config = dict(
    num_hidden_layers=11,
    vocab_size=512,
    hidden_act='reglu',
    norm_place='pre',
    positions='rope',
    rope_fraction=1.0,
    lr_head=0.00782,
    schedule='wsd',
    final_lr_fraction=0.0,
    max_seq_len=128,
    train_tokens=361900000,
)
MLP neurons of a small language model. Each row is named by its layer, matrix (gate and up: input weights; down: output weights) and neuron, and shows model dimensions 112-239. Each number is 500 + 25 x the weight over its row's rms, rounded and kept within 0 to 999. Numbers have three digits each. A neuron's up and down rows have the sign that makes its largest values positive.
Before each neuron's rows, "fires on" lists the tokens most often at its 100 highest values on Wikipedia text that the model never trained on. A number after a token or word is its count.

fires on: "e" 32, "it" 12, "ad" 9, "k" 6, "uc" 4
L6.gate433:548496494503482493536474517509501516555477518507481510531464548455469534478516509476505491461508520491498511478511539542508492493514504516557502503471463509510489539487522462517455505480523545478509527500507508482561537511491490512536495537515496474504516457449499508496464504493482481481556481496510553497538508457495473484523507518551457493529518526489494522526496485512531500510452
L6.up433:521452484505510512520490503517488497488469523505545546510470519480522495509497500508456452499494486521440468513495528518495483527461481538482467528490507477466482524458500462506517513492537469488487471512517549479544528497494534505495521542526507477492480458452503511496514514501482485506506475503502499489500453508532519481510510475533505507509459549466485522483488487561513460542464
L6.down433:489506549489500494515490486540463510515513534525479472495472510511505497496485511506464523527501488507527527508469518509545513471494508527531500499547489500484442472514451501517535527522503480526538471519495453490494457477504502527515483483487501520538513502521531475487517545502483543449518487511489535549497506487500488514486522495498547507520556509527509456502499487487465531519514

fires on: "y" 16, "ac" 13, "t" 8, "is" 7, "ip" 7, "ry" 6
L7.gate676:497507483539512484502515503494498507547511548494504489565552475530493474503513535484468536522524504455482466524510513453507505486527551492504470457515448542488486533517479528476492501567502525503486516517521528496508457529540458432521498448501466431550488486504508469482475518511491506457501510530515492520473551473523497477494499473514484495470499498508452482524531492497559503505523
L7.up676:492487502525573486475495477504490503508503552471497499506550558477492487453461504499490501480528528503504495462523465530521497490488496486489530497458516502463489484520502510512528457498504464467477508485570478485556504531488451490496518480530492452470462437490503506530516516493490511463505506497483517460481543509465491492495449499451476550441505457511506507523533488485503483475475
L7.down676:454487510465500494590484491495491491517514486480483523482517464491476521482453494513510485479474461509533462528507530531497437435522504484478488491513435506521469514490488496467522504507519512513453464491491519509506498461506489487509473515520529510523530465490438498482449517487533518480521482504525505479514505475475479520493505503524462528493515468500512522500469484464462477474443

fires on: " re" 39, "e" 25, "it" 11, "i" 5
L8.gate703:565502439505478513521507513522465517539508512497497462482454544467476487505515448522478481520509485461477505496495492535529491499492491542512526522494524536476462499454530548477543485496483502482487508521501540491516532499472473532560480512476498539527455516511511503498497478488474495468516479535449525485500497470515451486524496524516504548550493500484494499517460497499500512473497
L8.up703:524487535481518446498487458485493494550499493450474508469481470504495556508486483509455487495480533518516486486510521513506509479435479523482516480476544492488520486463472503508477479505518487468500560536528512534552477505450523438461494495526546543505539504512475543513472491497489524481528538508451485497508517506495522477493493496525532496505552567492519491516475494492531536463474
L8.down703:521523529508470513477518503508471467533457531488503502496482509489520521508469463541514475515465476509568493508493457494538514485512512493501538492499515479505472538541463494504523464456515526520527510415490519490504511502479448477525525493494473520530524504506551534469507495486528520522544497474532520472493506510514493490496526525473527571512516478515527482521489488451499563503535

fires on: "ec" 29, "ac" 14, "it" 13, "ers" 10, "ut" 8, " St" 7
L7.gate289:470502469491452506477459469540493477509558538477498494487535481507520543513477470549498466453517497493511528498520510530532535489468514498464459528472541543511527500499458504544495523499477511512464499450521485495518484504469516508492463517515453507544522506508486507471516534504568481516507450495487522462516506533517457471482544454498506512506527534492472497470475465507502486479487
L7.up289:501500511515538517523554542486520487502527468476516478495487530520471465482536505531475553506473532473518504507489519443507500482456496504505465460455491484494465521537467519525468506499494525511551450505514522508514527491476468524498497526439480478477490471480517519487499510495489477502463511508497496487505487560493525501545487526484521435501487539556500428529495473507517495474507
L7.down289:512466527498482502507495458492530468509530468506487569495485509488496492496511450508510531434501516530468538522515514467482497528451494494501428483529512506500505543498503508471522531526485469490534539568536517523510471541524499513480456504503503504529515518515493480472465494512539497529496482487492445470524548474517503583511475535537537471471489555501482514519508497516507523520504

fires on: "t" 21, "ut" 20, " it" 17, "ct" 8, "at" 8, "et" 6
L8.gate26:497480506497480507468524502540484477522516522515477486484451466483537514507515469513468543499499502471519520504530521481504496523520546514545474451485511496504465509559455530509464499517518505449497536504480477511502473517440500528530489501491494484512485508515471490518493521528471530528489495521514468499516537518456489523508461497487484471498518503492491537520480523464515523503530
L8.up26:511499502526483559482530490495459467489493502517482494521473471476481476482482452514455519509522533474531511493501512512516483572535524494556511516475497508464513478505533520494463486511497520517485556495478507465515503494467491514549517537520509488487461477532461498475440491504487506461527501466503505499532492489466484528513539459477486561463459515483506486536512521499529433513558
L8.down26:480506552509531512510511510501489516472512510507463469526488518541518498568480487484464517475509477523524453514492488525494523478506527509523475494511462470498506477491502532442463474475535492460505484464496504496503518527499514501525542512474480518528514516489501526503488491484525468543466542503470508477505502528462509483510461492473483503468463511474533514491492541543475503489518

fires on: " st" 36, " St" 30, "t" 11, "it" 10, "n" 4
L6.gate472:457499491537490516446524467520479542542513477499507453507524468567496509487538482493555514508506512517513542465489491472487472503471458479498499482507530539506537518515499465539474484474476521507457506487493482451520486505519433501515473490520468496518496523525542517516500519534478506468480493490516495528508470503517533488454506494516524494518503499497478503511455463481544500512499
L6.up472:491528489492532517489517509526482498505531461500500461475465491503528530532555455483510522460506485501476514491499554495544499509502509524516459472487465515511510559490475505519507495471527517498519467473470461446483506524512517531512448465511473480463477535483529509490481499509477521539512445519503497493476506464515547511494481535540517469479541498528497489467503488529501477444498
L6.down472:501522484490487521513534503508520510509533530503483469509470483509549517546496468517532509494493502536492532462510493486499514518498487479469468506514512467523518522498477453470432507516468541533497468492497487523484497509502482498511482532541489493541519484455514548522501507473516483508507532519517506496482466495485484450463519527547469485485481535487486496504504479511500490501498

fires on: " |" 35, "m" 13, ":" 12, "b" 11, "." 8, "-" 7
L2.gate340:509518528497485488459514483544493509532482499485515525526519505472516518481526475555514516506490525444481524482486517512498489533496496480448484517485505425483495441516498540457462534488475486499521514517538492494471489458562498476510482499507539481477515442488492516500510499513499491515497499461493498518493483525533478493517504472528481506474495526481511511538474447538502488509449
L2.up340:489525536513522471499475467500533526537508485552537513523546534515518478498502481505515477430464458516492476536469484495443553537527524497496523476516495476452511471535510493488466481489487455523504511509496521480497484527501507533487517486458489491521503465527464474488482556521468527515501480502553478492566504452502490485488528507490464452495507523480441500484509474486505464515461
L2.down340:473483521464516480545541494500499498449538481477499525506462455471471508481533482488526553470531535469538507452490468527508498482473518539509478547433518478494470457437544466495500500508516514487473470463500507483493507485498488457530490520480507496497505551467520539505497509465509464514516500490536524502531514506526485493539561504508562505521511459551503476523493516485485499495501

fires on: " J" 44, " O" 12, " Mar" 9, " M" 8, " N" 8, " D" 7
L8.gate702:502507520446526570459477516489501501498448475511478511471482529490536536492486483498480537478489489482488551487510527528500493527548453510475523491524508504492489507528515490490504468491513539467522521480507483513488439504461486467516456499496501497517473506489550542526508538471503478492511512456501528509526505491503484479456520495462524474545470508479480494497505507498500529483463
L8.up702:495528521517510486512467511496513528460463511548518535509481540485481520477486484529505473467513490497485525511484477486490514501554499512495544535554545550521506494536519486494519474503481475486506501503506522510499471490492495495501502490509469494473517505523524511496498529453511492500481430521501547518492476509525516527554467524481522492535550471515479498558449499481487490564503
L8.down702:482466503524476489464461498479505524543536533502488510521536495465506496515485490546485541496525498535480502536483491459487504548508563480477490487488495541468502516479470496518494503445487498485511515494476487485454539493507497519520519548481505488491523497496509462508481515484505482512514514508496511498494501483513450514486499539494510514504512525521488501511480499468494528507520

fires on: "it" 43, "b" 20, "in" 13, "." 12, "ad" 7
L2.gate46:487513474490513544508496490523503534487500485483493489544493479460519524498525478520477500492441508460541476500480502473470521520513444448460496533536502444525500509506518525496499551469499494512502505526519515511511537527504490470476497514541529464519517522463487465508490474507497503467487510495446487490504486475490517515489490508506495486465520501501522493525485472509499513517445
L2.up46:458515519494501523512540537466535500488505478483501478512544530485497481483478467485532476501460504514516512488495513486511491466515507508502484510541483498483504530523503497502464493458525474485515541471452488535488516536488480469512468495486508529514463524466511541514483502511508553475471502483502537516496501540497482501511517576496497472489487481481513450481453475451484482505525
L2.down46:547518503491516483449511454492470519502452505501509482529472451491513499501557478503535495504510507491468494504498524495500465463496506494474504555525524522519511501484491549488464496496500465470544502537520520483500512479455496538495520526492490523504547535520476495465486503489491558508515515524545467506508497476489490515465509503518519538465494508490505496473471490482481494510501

fires on: " it" 29, "ich" 17, " that" 12, "he" 9, "t" 7, "o" 6
L8.gate64:468525472521504485486504493530504444485522537525486477492509458471483512502473503493484549538489496452535506521497483491509502511539493513494468532502479485459532522489507469464477469517505519490535527493519478549544438487477542523468457495484496475509501472508468454485522475509499449483529516453522473462529522517520447505510523481474454488475517509524504485527510515490488498494515
L8.up64:513525524499488483495498479488485513513509513515490536502513497427490497474490493499486567506483519496487507494491468511548483482547515504507505513503547487467539493511509498491498447505450523498527528481452466520508527535483497573526495478507489461502468467519454448551516510504480464477510526429538494485524481519505496486512494479537512491462482477489521500482499483527507523486466
L8.down64:488491477496485531478491531506550479496508493521469505482496469464503529492507523521518529535515481513478464497482523490440505474531470535491514508501520496460515520463482509463519512490490486489501504481521495515549500474498509496498472500472543488499508544523484550513513508481532507461499498559490533486440523518503471527488484473500470530502470500453513502504489518490515482521456

fires on: " F" 28, " K" 15, "f" 10
L8.gate32:491530489541506494477469508513489545512525486463475496461540531489457458511493480485519495561548445480509496454512497494488502521511456512535493506476489500527488453520523500505524492485496538452476473498462415506487513487491497523489483509500489497493469501524484507480528473475464459496507511514505493501549514501490503531476480465488477490516472492485527506507544517496480507544478
L8.up32:547492515511504510516480511477458482494510440527488504500493508486521520473472513505492492498495479476501565528509491529491479512503484479513506525490471496541467487505487497500521519512528552517512520483509500496549543479578519506480499513471478505495483496537516510480485518484464487482521470543514531499553506508509474492518519538463508537488487489536500484498510477500505482484489
L8.down32:528505476528457463497460515539485511482508478501497508504475537568478483505491422480501540490502521538510490450541531512476525488524539503526494497489451467498519503512520443500498516495535515455509491508498491485495451514450501501471460486488531498485503488465518515524495450534485499487461487467522461531505510520502556503515523467477537487496489475497496482555494501509472493474515

fires on: "e" 59, "le" 22, "d" 8, "u" 4
L7.gate118:533485521493492527512476538529469438477504458482469550506550551528507500459532481523468495455528465546515497528483484456461467496499466508520487503504475457506469515537550519524523468488486527489488462533490525513477475486516486483522495496494481474499456493475476495505470531511488496488476470525503508514552535540516522461515494499477461508486466505495459477512493463522505514506496
L7.up118:527524505525503472545493526489496475499524525486476517460538439517493499492505481504527486525488450487480577538464503549482509511540501495508529481498545495490499536482497466509481503501520533430469513535543503465476475523494486496481521526510492503489470530475509530493440521515498509527499496519501507520516529497527527481471473470490552531516505481496491531493500484471518484505535
L7.down118:485466449469527481511513516525485482516510535489512458460477470467493490510483486489526532505521502555518495480486518462475507476540516457498528508489479493485529484458483463501485477496498482533477490529504495536518498508466540480526465514488492472487487492514563538434497477517480548490489502538452510516502482503521493511513494519485475512447477495485492503484505453480497505534523

fires on: "ow" 13, " and" 11, "it" 9, "f" 9, "at" 9, " of" 7
L6.gate215:466470529514469470482472479472498524480520527493486465486500482471533474450508535489524493483539482481539498529470491472510524505517505507522482557517513453457507474487516484480529471538492526463544450487499487495519491543541488512545540494472495487547509506499496508514499496511485497531506486473492510476522521468473448517481558505515495459482494517448542537512476545478468551521541
L6.up215:479496524551552473494476534456508544505498505495487482489479496484495506488513510516476529540556484479500519454471500513527512508503500453482512469475550499500539519462490507501528487508471517452538513538432461526518531524491492496500500486523483464500494499479496508490465489491515543502498500481554467510506522514488509467529511501502543502506497490509497481480521524451489527500484
L6.down215:478510485483466501506476477498487474506508492510522492523519509525513500509464458488493455482483528489501531500519515485497492520536478498487505499500489475449461486499457544522514493536509517492503481443495531473498459481485535503492476513495527494516517513530456446447501525524506491516492479508464495501490434499472495497518461579532546461510485479496492562515533496564488501498507

fires on: "nt" 79, "ot" 10, "is" 6
L2.gate502:471491477502494533513466515465467451513504554490509490467494518493524447513503494508542467525496564472534498497513471553500457493497466526485547519486487495540494495520487498528533479486491492532479462450527500536487479496518502535491502555484507490510522492531501503474476544491485517524484462550471493528509510454512521458468507545521510502520521526541456510526514512502459456534498
L2.up502:514517480503506519509489466532508522534488477485489505502481549533523512492473536515454473483476503532534571487495486481508478544469496492465502451505458490518495472479519480522514476556509563494451527490442512489492485467480454497488540480514498514497553513524513480512482497476463497521525535480505472495499493509500511486525483490478487495516501465507493524505484449463502471520481
L2.down502:486512490480526492478544493497526513499529498550559482479503521518509509486520494490546489541482503463489530515517499471534478511481500475488489595435484498509502540501510521473459498523489470488479529493483476516547507464532455488527505521528435492516505510496512496478503538475478496480465461464485452502486482545528540533488532490509513474542500519490483439508511524488503493529521

fires on: "f" 37, "ch" 33, " f" 27
L2.gate188:458506559527491492484532521554516491500552465491511510547470483546501504517479454457511463503516482495467499469514477473494465533471465520527446482498514448548520498486492500488480514525505508490536490504522477518461478520559531499477493541461558539522516469494490510483520500463502512523493520490527514516502528520496482537545459488505463520483468526503515508520529517502497495517550
L2.up188:500533506478475455480494482495482547488508479507532503497472489491524517523482475461509522532513479548496499555523529529493480531535519439499526494487540502515488490501478504477456500477478514454461474489505530447502529481479512510506480518548480500499515457521500510532474505486501500475504475489529492506511536489497484503556523523469480500520511539537524530522539515472512514477516
L2.down188:475474529505467474489518539541558475505480484482541501500457521474447504511494478516487475510523522500463509486507497531440531520509465496547470501480497461451492510495488462455487522497492449526525460489538483471478551495559521550473480490512521485534529518533484524527519530525437503504476525490541488507501502480556505494464476500497541498500496480484560489501492468501519509511507

fires on: "i" 40, " of" 28, "at" 14, " The" 7, "it" 4
L6.gate502:485477501523500536503486487468508514532455466514469505511479487518508526471519516499515501500525500500516489491477491494505468537494529457507492503535464474481510476502536468461515447499454523488528478502493458499493515553500513467497491492488464529475492506457488519504514464522484536471508462467496475467510476471489473499506542509500540478480455479421524490537480492476480445479457
L6.up502:471495535518507463515494524518481528496484478526443497483455474530494528497527500529493534485563489478526524440490474495537470520522495516469464500537493482478482454515489493511501522522483474503476475490472503507486489544536504461511475532447462518553496562516519457484503504483505493495487519454517524510492471443474501462504516454467501484465488552524459473470513513484498486504473
L6.down502:461497487421514517525485466519505508504516492496483512542532468539518498541476518465521493519528494504458457512443470471484513527491473497475521534488503514448510528520505529461520504469487478498516491500544525479516525501488525549480491487552499504529512500473512469491532489494532544507519506476504510500496522533506503509481490499520505525485488476508508525494554490484478527478488

fires on: "o" 46, " for" 12, "ch" 8, " of" 7, "e" 6
L7.gate674:543503473557490483453486554497540534511525484513498471508471495552472488478538521456552448502517517480521523475449483517466499491498477536528494515499477560539510523498501542521525476488569518525518517506488535514517535490510510561493515499478530499523484495503503498511541512490498477512498506484525526537476510476502491443550480525522478477522495479477454496512486460446513481499484
L7.up674:518482488492495481482489502462500544499490489499519474538509484512445496480529510500501431462522522492506536506479490494547474529487527487476463489508455482501492493509514509492490479487503561512506517483501504499527464499535507467461491477499495496551492485489519503524527550455554550507527454525471484529516523502460478510477513471503484531540518535454496514471502466484517445544506
L7.down674:432520533509499513504507544483540469498491532508473516485501521514528467492496459514452509480495507530513529529508542517527513478486534491471492516493495497498498503451494489520487510537469499491498521469494512487471505522511499469489498508514475469454488488560493489489465506466528512512549496501457470507487501482543478468498483482486523513505471517524496488468457539498512516502519

fires on: "on" 23, "if" 18, "el" 12, "v" 12, "m" 11
L6.gate262:460533543501466484480504572502486492537497508476492474492482494447525519488495493522503495492503500509536456523474529463485484535496502472486539499522514488513488466477509483505471490535502543489525502514506487498514516565505489486501487495487541480504506528474505495505491506504546471479532504512470540502526500522503496541504468508515441459484494516485520494493542512510498477496486
L6.up262:533457510493488494496517483509527523481493472497497569506505525543486533472513502476477508472522503534527481503439498471519513537482475530507429493541499481475499467499488499524556480511521455490499488533497533519492484516468529552509534510544473541500538469522508574472504460494528498513506467502523502480475502505522453503505499522513470495485488469497490493481518522529486498482514
L6.down262:463515503506472488482501549472511474457526490493559500527494512524466473537515521511482485501515469476511462538507445510479530472497486495506497471457519464463507453493483555504498479501554501500518483535529480471515488472480506492564460468511516518466523498504485495491475526538429495484525485477515485452483473492484471493511513505483475513511501493487516502527497488501518524525536

fires on: " st" 91, "t" 5, " St" 4
L2.gate118:481485471505505519493466524533483509507490505542491484545524520517508520527541480470541500509515542479508474454551515531504474493494512461498507542517512468511502499496487468510502490474479547512481516506552468485532484528516529537496465501515513514513520464514472509502495494476453514501557514498515476499500469512486535499495531473529518565525503513477508503506558466452487456543499
L2.up118:529467507502507535482513513477503475482493507506544522465500523494507488462493533516530499487476443504510522543505552466515514486512486488508456438480466531532516531491487533502469435535522503547497500482459523466493517481498469488506536520518533478483478524509524493517514499507488488526465537514497511531483522506526482484505485478522521500450506438517502463496510483503525504481497
L2.down118:494548478479518536518512490492525499466507473511468512534494530504471530586503502505525484504526502543504471485531540497513479469483510499487541447466499459481493517491530499478442512494467507494503494490500464492479462446483503493490486530494498488480482502473483518488555489490480465465513519479495477505486500481464540521499522487539483515481536546517491507505539459503486494490523

fires on: "v" 57, "c" 7, "n" 6, "on" 5, "qu" 4, "d" 4
L6.gate628:510505539516494504483486538531485471527444493476520535516505506511535525477473479503542500508487471532529477484514471522538503530529528518487507491491518502530484474523503519481518493483494462490509462481470483467460464505495527498498524501524543517491504481453487481507502527485471498519486512516534487519484517471477489587535481527469514496528504495504519483502517517501554506473479
L6.up628:497520483529498472533507486499534504496493486513552477537521534526476526515542493530506499475474519486506469557510537486470513522552480505542470458498494481480500465511493536536512517539534502470498484458466500492479485522501470548468500489520517523493543475465506506505479511486482461513530479533504496478426461479521478523496467517506500534466526490502498517502508500531487518472522
L6.down628:455505507500468527469520524573443499490510466559527526534482495510467516453540513496505486521505467480488518481524498548465480488460455497497516483536530488488488494503497487526549500509489479494509498487507515492471499524502500484470512449495514557502471512548462480464508503478514498491484504503507503488472531465509540485550520457498509480512485501499494516484471519532477529509496

fires on: "i" 23, "o" 13, "e" 12, "al" 7
L6.gate517:509472475442509516494465475525487476500525534526529487480434494484489478530495506496491518463536478500439467516514520482502488512515496525498519494534500530545494458540530491479560516511480476473452518504540516575489488521487520502486485468503525499533476513535471495492495521529471506466515508514465523499492505519478467465536506493523520504501510497523492514531498517466516557524513
L6.up517:468532481501495434500501517467494516539484495499494473519495498503462491510511545509512474449486530452527516543450523493506472468522514488479530566493517512514494496484507465478486521523499527498517547489514496511504519502487509504503507492508477507492464542532506523521434496501483534517452536522498445524535487507474485532532466472485478530516506493498489480488467468501536542492485
L6.down517:532560478486506528494497538479477489527499488534490515513511489459584494467534452539477489503471545467479520488523463501488512490489512497512497461514506514502486543509447511482499506496479542461514460499497521516479496530520521458473507524516541500527521478549496499450521488490496519537504522506480526459458527507483498475482459513547495503508506491458522508517551514495505536526478

fires on: " Mar" 57, "ar" 30, "ran" 5
L7.gate98:473489483518507525513498500473495469520518471453523496495517502534566518489530538546492461498524480493453508518508514490494461483478516476508539517518530529485519466534511524540501499497516530495502499534514496536438517511487503472482484518476509527497491514520526529498462515505485476499478540494494477523520508489519463482501462494522500514544511500534525495522477510506508502511520
L7.up98:494524527518544487464500495493500509527475475525484505535571470477496501462516492504511480492488523493485534505490508564493506465486480462468458489542487556492504473486492492533510510520480494484483463537504485423478520481500506482485494491520523516492504519554483490465508507474521497514491478505497479517495490515488517559531483458466510522457473501508526523510471494509533507476545
L7.down98:514500497484546503506454510504509510512535468490491534537542505558513498498488471466539516494515452509481527470505556526513460458483493479481533539553523475516511478539481532482515497521512500501468485475513495538528507516493503466486521496498502560487519523507507469495517475498469498517502510512468460518555542484520492498521463529465472492491527515515516518495484459454469537482488

fires on: "Q" 31, "qu" 19, "E" 8, "en" 5, "og" 5, "c" 4
L6.gate158:486506437521543473467512449522477510540502484456492502530527535454537487472494466484483495476495479520468462495517482536501524498474527523500483522492473515520460493469478492495556532481479481469516478501471468487489522463479491514486526459501468532489490508496499508513465491516523525469491516483500522510531473493464524505502525492490449469519512493506503537473485527462502497492542
L6.up158:466504503526561487468515492487528528518534462511489543510493501502534465530485468486548461488506509574498494504514534548516465506487483504492538481521503483561510501517480514506484510488498489467451483512472515522501468511501501513521544518484494460514491484491529503483478509489501473497519505542516485491520518509520505535549506475492487526488508512509510498492473544515509534471487
L6.down158:503471498472449531479476474517507536520524484504430551509478487515490514469468478542465522512499491516461499479512486533481572489497550507528505495503508459488523512497481458477514534491538585451495506511502466480543522480515494478485493506498532504500448492464515454492503507483508517484488496515517512516478551530525509492483488486529530519466467464492524488435508490530505489525514

fires on: "ic" 25, "in" 13, "er" 11, "==" 6
L6.gate289:494536469494502502497502500486493506442524534501529479499512502486471500470502556529484466513464481476556482510458547489481538512467492521525512496516501429478506498496540531529489541464511486520456494480509478523558478507517533515483503510494502526455486502448495456505461524484494491478492509499482547489501509505456479498507510470513485485503488503508503497558466469476527480481499
L6.up289:522536538466498546508454534507441527527505530509466548527547527505547498505485493475487521503560450521505501528500506473514499519503515465506467503507518493526500511493485506485484475500466490461517506469509510501503479538487504508496541501522523469504527540460491523503475534560541490499506481456504496527467545458518480507552467448482498475512516504522495466477506462492526433540546
L6.down289:516490534528468503507508555506460514467487520499510518501520512521498513476473495468510446507473493473483518498556485456492481510467471477483448464498499525520533467489490479484524514523501528501561504484480445472504505480502457508482549524534525507466547450481448471523517502537497505488473456482518502506452460510486546516461477482473552505500486477493553459513505486467480482527499

fires on: "z" 16, "in" 11, "ad" 10, "ou" 10, "v" 8
L2.gate58:496504498523471523512494489447516506525474510471512503521534493491460504486485507481520488517481487519548507474481485480489484517510487507554488513519551514525494514461495539532498539468503469496525509467478501532495529438528499486483493573511523484496498519514470550560557493502517492477481505494508559531508501539519494535528495496507496428469523498493522516485516524448505506520474
L2.up58:507530520490480546476525509474522490521497500448486522513543486490498497502523513483545476490482467481500510510475457505510536519545477504501539518523534475444540529530499505527470529499495501516550507488509467482492489526549496518509484562507529499486542519500436546497525482494541510499460485481479459522478507559498523514487526510511500509514508482505510523500514466539490526495514
L2.down58:514502502510527506488494472460510519495492504469494491489501500509521546459484497545513521461578515503537523452523523498481493464453463521500516522469505518484439479479459500467508501477541505477498471521520497493538528483480533441550508493518498527521534488497543487483481491534492495456542497566525492511516536490483485517489554481488479553506482504525493486501482493444519488484451

fires on: "ar" 51, "c" 12, "an" 12, "on" 8, "is" 6, "as" 5
L7.gate529:483544482514528501528456504489503446504559549450500509489534530510518514504492498487500476498529521515510505537475536516545492518528483487519480517511462498533474456515474511484494513495471479496494482503521443539488531511435503499539492498450545493460506501512495515526524459528473463547474488508476459512491560494475464469489464481526448538470524515515487532489494444487503492485478
L7.up529:487491538514515491499532500520441527519543518528547482467507513510556504508501494495501462518513522505511536471522514518505520476504513492505487503556490517514476462466480498467496496516484520503509550545501435503507530498485489467502486496518484501530484498503463480465459479486498510520466528527477473483476504472466466531509436475471531508542531509508537534486532501501500492528518
L7.down529:534476517494505496536512514522538459478482531495439513529480486509531533541469509476470491498512510469474521495510483471494544486518481484467537513527478512471500501505517480489473518490504541501466531486505499524506492486451525440531519499520540494537512535464500481530515512489455441559495503546496500515460530488465483498525483519490489517505480465522492517520528479502496474469525

fires on: "t" 38, "l" 20, "is" 14, "th" 9, "d" 4
L7.gate407:512525515555509525501485480520475480514467488506482463512521497499524475500504521504501506517508495490479541525484542474527474464506534516466493462528499532480510492482556496500506512496511518463473502495504497487525465500572497485517483562467470509511445473522488476502529523473534496491477462541490483524437553508537496486479512495498486537509506511521509477501512523519533508504511
L7.up407:480537498464531508492447495502508457495509511506494500569527498505468483523465495488462471526491475502481497519495433526500493569495523514501456501476514452457514482496473521513447523476507505477483510525531487481478498477482467526520497512521477443475512476496491531496467511536489482496552472484521481478454485499472487524521497496466464539521508517466529529541475518502484485465477
L7.down407:489474487490510520456490516521472490515494501465499460519531479506518471511517520460511520505478534529508485497461468536507534506504501503501456536516522503527521487479469494459525560512500518490528508459509506549503500497495546526540511525520529507452512506480494514525496542531512513484508524479554476478507500510506497457480512446508498517543497461473502419527495473454497466555506

fires on: " J" 17, " Mar" 12, " M" 11, "an" 10, " A" 10, "e" 8
L7.gate316:509471524525525496480462513519525509530477519498568522502517530478510489498463496513470474498505498491490522536494502501464477522515499495468571481515443504480496504513486485476493535485511504482537489489484524555487469493451495547476504479493497523542522441540534533484492528457488502463522492493489532495487500490511491485517524475475534499474519514519512504561469470463461494531504
L7.up316:502488438483498562522508492533525503445484470518490538446454538468480524520472508512528499484524501494492467497465496509509507548530503530491518457532506528509509473475507495492512529455517484482495486523500489480502491534468473514513500525531456503479442516517531475516488546480522490491458525510452517473545519495522484498464500511537482486497481487505481497470472532479520473512487
L7.down316:558504464493488496453516523496516525519487496537506482496516517554477487513496503498460502444515499497570521526461520549543516502499546511480505542479480526537491515501510550537487458495510529450483519469511500426488491465458455496488513520496478459493515490458485512513505509509469514480491451484489495502485526540525502475461520552478512480513458467467491512491512489482460494522535

fires on: " F" 58, "f" 29, " V" 4
L8.gate316:517529496548461454459467525446514510474520479500506491539514492543503471510546491488474495520525507509477476443494532514483523540490509465521527489542519487544472499468456505481553484482513491464547484505516497543464487516503503525483524515474526507482501472525505517468502510499422480531515560520534477482498515527498495521534471485531458519505503490532516511518512502492494502502493
L8.up316:454475533494493454532430513480497506537536474462507514483489476472522535480492495516497499504449475480472569537520481476481476482547491514522463505486475502520484458499487498451514493488516490472532497489509494458491525495486521483512499537510506468520482502535485514535461523493527484512484514521495462464490484515504530474517512470450474499526506494492542488557547539470521487470488
L8.down316:489438489495488476493486495510485544471518473500520471480476434538437483510552558487516521532526503482512498467503490487520459525482525492501485488480517525468486530460517441492507551517532489494519500495520525506474507555493528530509500494498505504524514575501492466459506517473449522527513475502477447495492491494507473500533496468469532538447490516463497507511486471493532490507474

fires on: "t" 49, "he" 18, " it" 11, "ly" 6, "so" 4
L8.gate111:507494492467523526483486553505513483477525492496520484510503408465466475483512497509470510518500529508474514489509490500453487470529501527508466499469494440441498496539476520482521475518473492502525498473533453544515510472471521522536488508452523500531503506482455486484516554484506515520567462515537473450522514449488498532481537488502500514475468527510518529513507496485526480493495
L8.up111:507555494489473509502532528485507508492538498468513481507454561502521514534480485494488508541501506515549532505548451467515480520520505470499494504500528510484541518534506488459486468538464504458534473463586519472474504454486520486472478464526519473515498474545493510497478511508527416516469467477476471485489487494536540517513447500496492512503500518494511487472450496517509476528531
L8.down111:472492477515545516499531525511470508455520531497466488490502500512464514534461516511507482511519470478520490506515502542480480497477542512479528542542527538486534513475496501467470463481526532482497519483500489473517521470487488490506479482516520469454519481517486496493470483489478492505549489479532513496480539465484490528462478485501483480491467504486501543534500493502506508504552

fires on: " f" 32, " n" 12, " it" 12, "t" 8, " He" 4, "he" 4
L8.gate347:494509498514491500516520521505525477490518491506539484494508490442506525531469479515486521526499474494507505494474539533492515459501522479532471496505498458447509534519498528464477510478484490491477481473452477522477510498446537525440483486467505562535537503510541511489553490522490504508471489500503449491513471523476494524464513511468512483443511545540524527541479500467523479520449
L8.up347:511500494493494458501500512506484518521518505547500494531489544454473498501466488457507519482514501494492520482501474510504504492507543539495498482512482437505521482555466491485467537483502494524486504496460500509469492535535511552491535521547519508521543512542512431501510502484541517488496501566523490548526503511499501519492505500553517483498486489491487473526471502462498528529481
L8.down347:504493484504494464514471462449465517451497440490525532515490412509518544526505510467542508514489513495492475482507504513468523510492501492510512477495511531516560493497531469525520455490465535537502466494559514484496467464518491524499471490525478504483508496513489508450504500482495490531501491468526561482471519476477510507502503466507501512520500469495478519494522476535479523486475

fires on: "u" 48, "e" 13, "o" 12, "g" 7, "." 5, "ic" 5
L6.gate22:477475521478478482472506519497496514440494485481434527477518479512476498469522488503500484511510503555548498529494501489479519514516514540495481519504466459526453550484489522517522485514552503515510507523548486583527493479474497510493456526553541461507512511507483447509494541487486465519516506546472540504522463506540494480573481485474507530522488483481538503533462459513483488489453
L6.up22:526463462530559488477476491461507498489462537481517566501476506505457440491467494445507500477534459464503499532504514497518474481486511480466489496515543491483524497498492508503489483536524502495512509500520518484495494533524475474454461514489511477520491516465509553520500496496527529517530498508492490529532445466464488504455499476530498495480519523449494447508483507503550499475542
L6.down22:515507531461496505546550503484494510480539483504472535479497515474511537481485543510504493498488478474496528508498470500464512471503478469504485501499467468532452503466518466490485488494545520510524495464496525524525508496489552481478493526454481488470429551456533454474510541519517507536470509539510454539533532520531494480537482490488517529492489516474517537503487479467539537441504